MLP neurons of a small language model. Each row is named by its layer, matrix (gate and up: input weights) and neuron, and shows model dimensions 128-255. Each number is 200 + 20 x the weight over its row's rms, rounded and kept within 0 to 999. A neuron's up and down rows have the sign that makes its largest values positive.
Before each neuron's rows, "fires in" lists the words (lower case) most often at its 100 highest values on Wikipedia text that the model never trained on.

fires in: "city", "town", "township", "includes", "street", "district"
L5.gate324,186,196,186,222,156,181,221,194,212,206,162,252,205,207,219,217,189,213,189,154,204,202,186,184,159,191,205,171,181,203,202,237,229,228,203,203,212,187,188,217,190,185,200,189,204,177,208,207,196,198,226,209,179,206,231,167,210,185,232,221,210,198,251,185,218,199,209,176,214,217,221,233,207,214,209,173,221,182,222,238,252,224,205,209,207,213,167,207,197,197,208,228,152,222,174,193,206,193,208,182,177,188,223,176,226,201,197,186,231,188,184,207,236,205,205,188,206,206,189,257,195,193,174,185,206,167,199,229
L5.up324,233,228,200,229,193,183,209,216,191,211,200,196,196,153,197,201,202,229,226,194,184,192,218,218,218,171,230,201,194,221,198,191,169,209,165,170,217,177,204,221,187,206,211,203,192,255,241,219,180,194,208,200,177,200,187,233,202,152,191,204,180,161,193,207,214,216,175,199,220,220,211,185,189,207,197,228,204,231,218,193,209,212,219,212,205,224,234,193,182,237,170,241,197,166,202,193,213,229,199,224,208,192,223,206,213,187,163,191,187,187,212,192,205,192,208,236,215,244,181,217,183,192,217,206,207,207,221,186

fires in: "part", "competition", "parts", "particular", "parties"
L2.gate202,177,179,210,196,193,178,166,200,257,192,222,234,171,188,182,190,203,219,228,188,189,211,197,215,193,217,229,229,209,215,179,192,199,185,183,190,212,215,194,217,199,218,194,211,235,192,214,198,192,235,204,216,193,207,183,171,204,207,204,206,207,171,190,228,225,192,210,219,191,171,226,202,192,242,191,190,215,189,184,189,159,168,181,226,197,178,174,191,216,212,231,202,204,205,217,156,191,208,196,169,198,229,221,219,233,179,219,212,192,186,227,232,218,221,212,192,200,188,215,225,160,234,193,193,183,197,206,233
L2.up202,219,185,249,190,203,172,187,214,213,211,237,173,189,199,148,192,201,205,217,217,174,212,196,205,220,219,193,238,221,212,179,202,178,193,210,223,196,207,204,234,200,231,215,198,203,191,181,221,195,185,193,210,209,205,167,206,210,179,210,191,242,167,161,204,219,217,219,219,219,196,197,164,209,205,193,191,216,180,189,192,176,180,194,211,214,218,177,195,193,224,219,194,203,192,200,157,190,221,194,191,223,218,219,204,187,189,208,207,214,217,193,245,211,193,177,217,219,208,200,216,188,201,221,182,211,217,185,237

fires in: "part", "parts", "party", "particular", "parties", "participants"
L3.gate461,227,166,182,186,192,218,209,221,180,179,181,198,188,197,223,198,186,177,221,186,188,207,233,172,190,185,218,177,206,211,204,172,222,186,180,228,207,224,182,204,159,204,201,192,189,200,181,235,218,189,259,172,142,220,195,202,208,177,190,195,207,183,216,197,201,190,202,183,201,192,213,182,214,219,195,185,200,185,190,208,204,185,212,205,188,217,183,221,209,175,188,191,182,230,229,178,244,211,215,184,151,217,185,213,197,205,151,184,180,177,190,217,200,224,205,185,182,189,213,210,228,208,201,191,183,190,173,179
L3.up461,207,212,188,190,192,219,200,193,204,218,237,197,187,178,190,198,205,175,180,186,200,225,153,189,157,191,199,155,202,207,170,152,177,216,189,169,200,172,206,210,189,206,189,224,157,220,201,195,211,223,215,156,191,215,197,193,159,173,225,202,189,166,222,187,205,204,209,209,210,198,171,178,207,205,218,199,180,198,216,190,224,179,232,230,188,202,213,204,168,228,185,206,174,200,219,173,224,196,260,192,215,202,210,209,236,164,157,247,209,192,194,212,200,198,202,193,197,203,246,170,208,203,195,189,210,210,197,201

fires in: "city", "elected", "state", "elections", "usk"
L2.gate38,211,212,235,166,179,173,200,265,199,205,184,198,187,191,245,208,182,208,203,233,190,192,215,180,192,217,220,199,201,203,215,226,204,227,218,218,210,205,211,199,236,215,226,187,204,181,186,207,200,161,224,215,211,204,200,183,184,214,173,195,215,210,199,210,179,229,188,202,200,190,187,202,199,231,182,189,179,200,230,209,222,239,214,201,191,228,196,208,250,204,178,227,198,208,231,213,218,188,204,143,185,208,210,201,203,216,157,188,162,199,174,171,195,208,171,188,224,208,195,228,192,190,216,204,195,191,186,215
L2.up38,215,209,211,216,225,200,253,187,178,176,203,203,189,179,209,211,184,210,210,222,186,181,179,212,211,224,238,197,184,198,177,256,183,186,199,209,174,206,227,190,194,197,228,162,215,196,165,208,234,227,208,193,159,225,185,203,196,189,204,161,179,223,197,208,176,206,205,196,168,197,216,195,198,201,230,232,167,181,156,235,190,197,200,224,192,197,219,199,206,243,154,194,227,200,207,221,224,211,183,199,174,184,229,212,198,218,203,190,204,222,215,184,179,205,230,144,203,210,212,212,201,201,201,184,202,175,181,212

fires in: "june", "august", "september", "november"
L5.gate358,173,225,242,190,206,190,208,221,194,195,224,198,200,188,225,232,225,221,219,185,169,188,220,182,233,203,192,186,211,211,216,221,190,222,172,153,159,185,215,247,197,200,206,242,187,228,172,221,218,181,200,208,205,218,193,196,208,198,222,218,199,223,241,198,227,215,187,204,200,169,204,190,188,234,224,193,179,164,199,200,215,209,256,152,215,225,190,165,226,148,197,165,197,225,230,185,213,258,188,226,176,232,204,199,184,194,202,208,221,200,183,204,211,236,192,196,193,211,210,234,189,184,196,226,246,200,172,221
L5.up358,215,222,206,205,233,198,188,157,171,178,157,188,204,180,198,210,199,176,167,186,180,206,191,175,211,244,198,206,182,220,218,170,188,185,212,183,165,235,232,181,201,207,198,196,207,204,223,207,187,222,226,183,184,211,179,191,177,201,181,206,187,191,187,207,230,197,196,225,199,194,218,176,212,195,201,223,171,215,209,204,191,191,200,188,171,196,167,183,189,197,196,218,182,219,204,207,213,186,203,216,173,157,192,186,212,192,204,207,213,221,223,201,218,194,238,213,176,216,225,211,189,207,191,187,185,205,224,201

fires in: "county", "district", "school", "township", "college", "department"
L5.gate375,200,195,181,194,190,234,209,188,218,185,205,183,190,188,212,156,179,178,201,208,178,219,205,215,202,215,210,168,239,201,218,219,171,204,197,183,215,220,148,197,190,210,199,146,211,201,236,185,218,204,201,181,207,225,169,199,203,182,168,189,205,143,193,216,184,175,191,195,205,172,214,233,183,216,210,151,237,168,222,179,204,158,221,177,178,206,222,189,194,241,218,223,180,224,190,184,198,189,205,151,183,190,244,196,178,202,207,236,190,240,190,191,198,208,170,180,169,218,201,191,192,214,187,198,219,235,199,165
L5.up375,240,190,197,184,218,211,221,192,198,184,201,207,217,202,209,213,205,197,216,184,186,206,203,205,205,199,235,210,189,207,210,195,182,171,189,186,231,216,176,145,173,176,207,226,215,206,214,203,157,182,225,245,190,230,220,211,164,221,177,202,225,191,211,202,189,198,209,217,195,226,218,218,160,195,192,207,230,210,205,199,216,231,170,206,155,201,182,177,216,233,201,220,220,235,217,192,228,168,211,209,203,197,217,175,223,216,219,216,236,214,204,228,192,196,233,208,194,209,197,229,171,178,173,224,210,218,220,205

fires in: "raf", "n", "total", "may", "shabaab", "sadf"
L3.gate392,210,217,188,178,208,195,211,241,197,189,185,196,202,205,186,203,214,213,220,195,175,196,185,201,162,207,224,197,231,198,210,180,216,205,184,168,245,172,198,214,217,176,180,216,208,199,200,178,201,217,221,250,221,202,208,191,182,219,162,179,236,212,209,220,193,197,200,183,170,198,212,195,192,224,210,197,225,191,214,202,213,181,192,200,203,178,229,233,217,190,192,199,149,246,196,183,193,209,185,200,227,239,209,222,196,235,190,220,221,165,237,226,159,187,242,232,191,222,195,199,197,196,206,218,182,201,220,207
L3.up392,199,188,186,168,217,196,202,195,182,215,159,185,218,254,178,205,227,207,168,184,204,186,239,234,224,202,218,198,201,206,194,196,198,198,200,193,233,205,164,195,181,216,231,190,188,236,212,164,213,205,192,204,238,198,205,180,205,198,158,222,182,233,198,164,211,238,196,191,209,221,185,227,201,177,167,161,217,190,174,190,204,180,191,210,240,196,226,206,208,221,214,213,214,202,215,200,219,156,195,186,203,206,186,200,193,165,176,206,202,173,190,205,158,218,182,203,181,205,199,206,240,217,205,199,203,178,205,184

fires in: "april", "june", "july", "september", "final", "october"
L5.gate160,232,200,194,205,182,203,217,211,178,192,221,196,184,216,189,204,198,174,184,199,209,195,176,181,190,196,195,192,194,139,190,190,210,174,218,217,211,237,223,217,223,171,211,153,193,202,200,148,218,192,234,213,193,193,201,168,182,189,203,197,206,185,219,171,227,168,219,176,232,183,200,195,159,202,202,247,227,215,211,186,205,175,222,180,193,181,164,195,225,215,198,159,214,180,193,190,192,191,181,176,254,202,196,205,225,211,170,212,183,197,178,194,231,209,187,220,169,186,218,200,212,190,172,176,206,197,225,198
L5.up160,197,193,200,216,186,223,172,215,202,203,227,137,201,187,214,225,188,193,178,178,182,222,223,205,183,204,197,213,192,202,221,205,214,187,173,192,177,217,183,227,199,197,198,193,181,198,228,188,230,206,202,159,156,206,227,231,206,252,218,167,199,218,220,194,228,182,204,181,193,221,196,196,187,179,201,166,183,194,194,199,190,201,205,152,171,157,222,183,210,217,187,202,174,228,216,204,188,172,189,198,193,189,219,192,199,194,180,187,193,199,224,212,161,179,215,242,192,225,245,221,228,230,195,180,185,239,214,226

fires in: "research", "water", "business", "education", "law", "engineering"
L3.gate31,228,205,192,175,189,197,241,190,217,186,217,207,183,202,239,206,166,239,191,164,205,196,210,198,222,202,200,221,160,189,194,216,205,180,219,229,190,215,213,178,180,199,186,205,171,221,210,193,195,180,180,203,222,212,167,194,218,220,174,215,201,210,188,134,192,199,191,221,183,195,220,224,212,195,194,176,236,214,223,188,188,196,183,183,224,204,182,205,147,192,196,198,196,221,193,195,186,199,181,202,172,201,165,184,203,210,200,201,172,192,210,221,227,221,181,199,221,205,179,183,168,220,196,257,211,220,183,180
L3.up31,176,201,207,211,228,215,207,200,204,171,211,212,232,216,193,184,196,187,193,178,183,203,171,176,196,200,178,221,173,156,202,207,230,201,223,170,214,198,182,183,186,231,176,186,202,208,176,172,200,230,189,198,187,181,182,213,213,223,219,212,203,180,190,201,167,182,190,205,227,206,244,244,184,179,195,178,227,227,192,195,225,196,177,219,177,215,245,192,227,200,195,208,189,215,189,175,177,203,213,198,151,208,188,172,183,201,203,200,190,186,166,164,176,239,237,195,208,183,170,158,217,203,230,239,209,211,184,219

fires in: "north", "man", "township", "manor", "management", "town"
L2.gate474,205,186,194,193,182,156,192,223,196,199,213,174,154,192,221,241,212,203,217,207,225,154,212,194,204,165,202,208,197,170,200,184,209,205,175,187,204,219,174,249,239,151,237,182,198,177,225,223,198,184,228,190,224,235,210,236,191,215,184,213,200,197,198,221,184,195,209,205,227,186,186,214,175,208,209,192,218,186,229,176,194,197,190,183,212,210,187,155,205,172,168,236,201,203,174,170,200,214,216,219,189,227,223,187,189,216,222,186,148,213,218,179,190,201,213,227,174,176,206,206,222,190,194,225,177,209,181,184
L2.up474,168,207,196,205,203,201,192,203,214,202,173,222,191,223,212,199,203,207,214,184,199,211,186,184,200,204,232,236,193,188,200,209,217,210,203,189,204,218,181,204,179,211,207,242,235,206,184,223,201,188,187,200,195,171,177,186,223,225,196,235,200,176,204,220,172,220,181,188,215,195,205,235,191,225,191,215,173,195,177,246,177,269,185,188,228,226,191,235,221,226,183,237,193,188,197,155,188,184,170,225,202,203,211,223,199,210,212,198,221,214,194,208,198,186,227,165,187,177,199,211,198,206,194,176,173,214,196,166

fires in: "the", "two", "four", "death", "three"
L7.gate90,204,233,201,224,193,168,200,186,203,206,190,243,203,195,185,164,205,201,195,223,204,207,207,171,202,142,160,193,202,179,231,197,187,182,212,199,192,202,190,180,203,212,173,152,184,195,200,201,180,174,223,192,181,180,222,208,217,177,216,202,176,212,171,213,195,192,186,206,202,192,190,241,187,187,202,198,183,256,206,204,230,220,194,211,234,235,180,213,173,175,235,228,197,210,231,233,193,216,157,201,186,249,163,192,199,185,196,187,192,206,166,228,236,188,183,191,183,198,201,208,181,197,202,211,209,248,191,167
L7.up90,215,204,158,207,178,190,162,192,212,190,179,162,199,214,196,212,219,189,221,191,164,223,211,178,180,201,182,212,202,204,221,205,230,213,152,223,214,199,159,263,204,215,246,149,228,199,172,226,212,199,205,193,226,209,219,194,190,153,192,218,195,208,231,213,243,179,217,152,208,224,211,204,199,205,199,182,190,208,212,162,204,218,171,196,268,184,195,185,182,193,194,193,230,193,188,217,210,225,200,195,200,173,203,201,229,180,181,207,214,201,244,197,177,169,211,182,203,182,215,163,209,171,200,198,177,232,190,187

fires in: "the", "global"
L9.gate83,194,187,215,203,185,212,222,223,207,216,220,219,200,198,206,176,158,216,214,201,230,164,181,190,189,219,189,229,189,198,194,193,213,221,218,193,177,181,165,224,216,212,191,232,213,221,231,172,225,213,219,223,181,195,236,170,204,184,201,209,187,126,171,203,213,235,199,195,156,213,159,228,202,207,193,217,202,208,197,218,230,190,192,231,214,177,195,221,187,203,169,179,197,215,199,181,185,195,220,184,217,199,196,217,228,225,181,189,171,213,188,207,195,228,197,174,220,202,173,200,202,162,177,199,189,179,184,215
L9.up83,195,204,216,226,165,189,201,199,164,212,188,187,166,203,199,192,167,200,170,226,206,176,181,204,230,188,186,221,208,176,191,194,224,207,193,180,219,202,226,196,224,226,170,246,207,192,209,207,196,239,218,204,200,219,258,219,185,207,200,228,198,190,209,205,211,184,222,198,225,190,217,197,199,198,159,160,165,233,210,192,216,214,192,218,221,194,200,204,207,231,191,180,206,208,198,195,196,188,204,213,216,176,198,190,213,191,174,197,212,162,209,215,179,198,229,200,214,192,211,215,157,172,186,173,201,208,180,223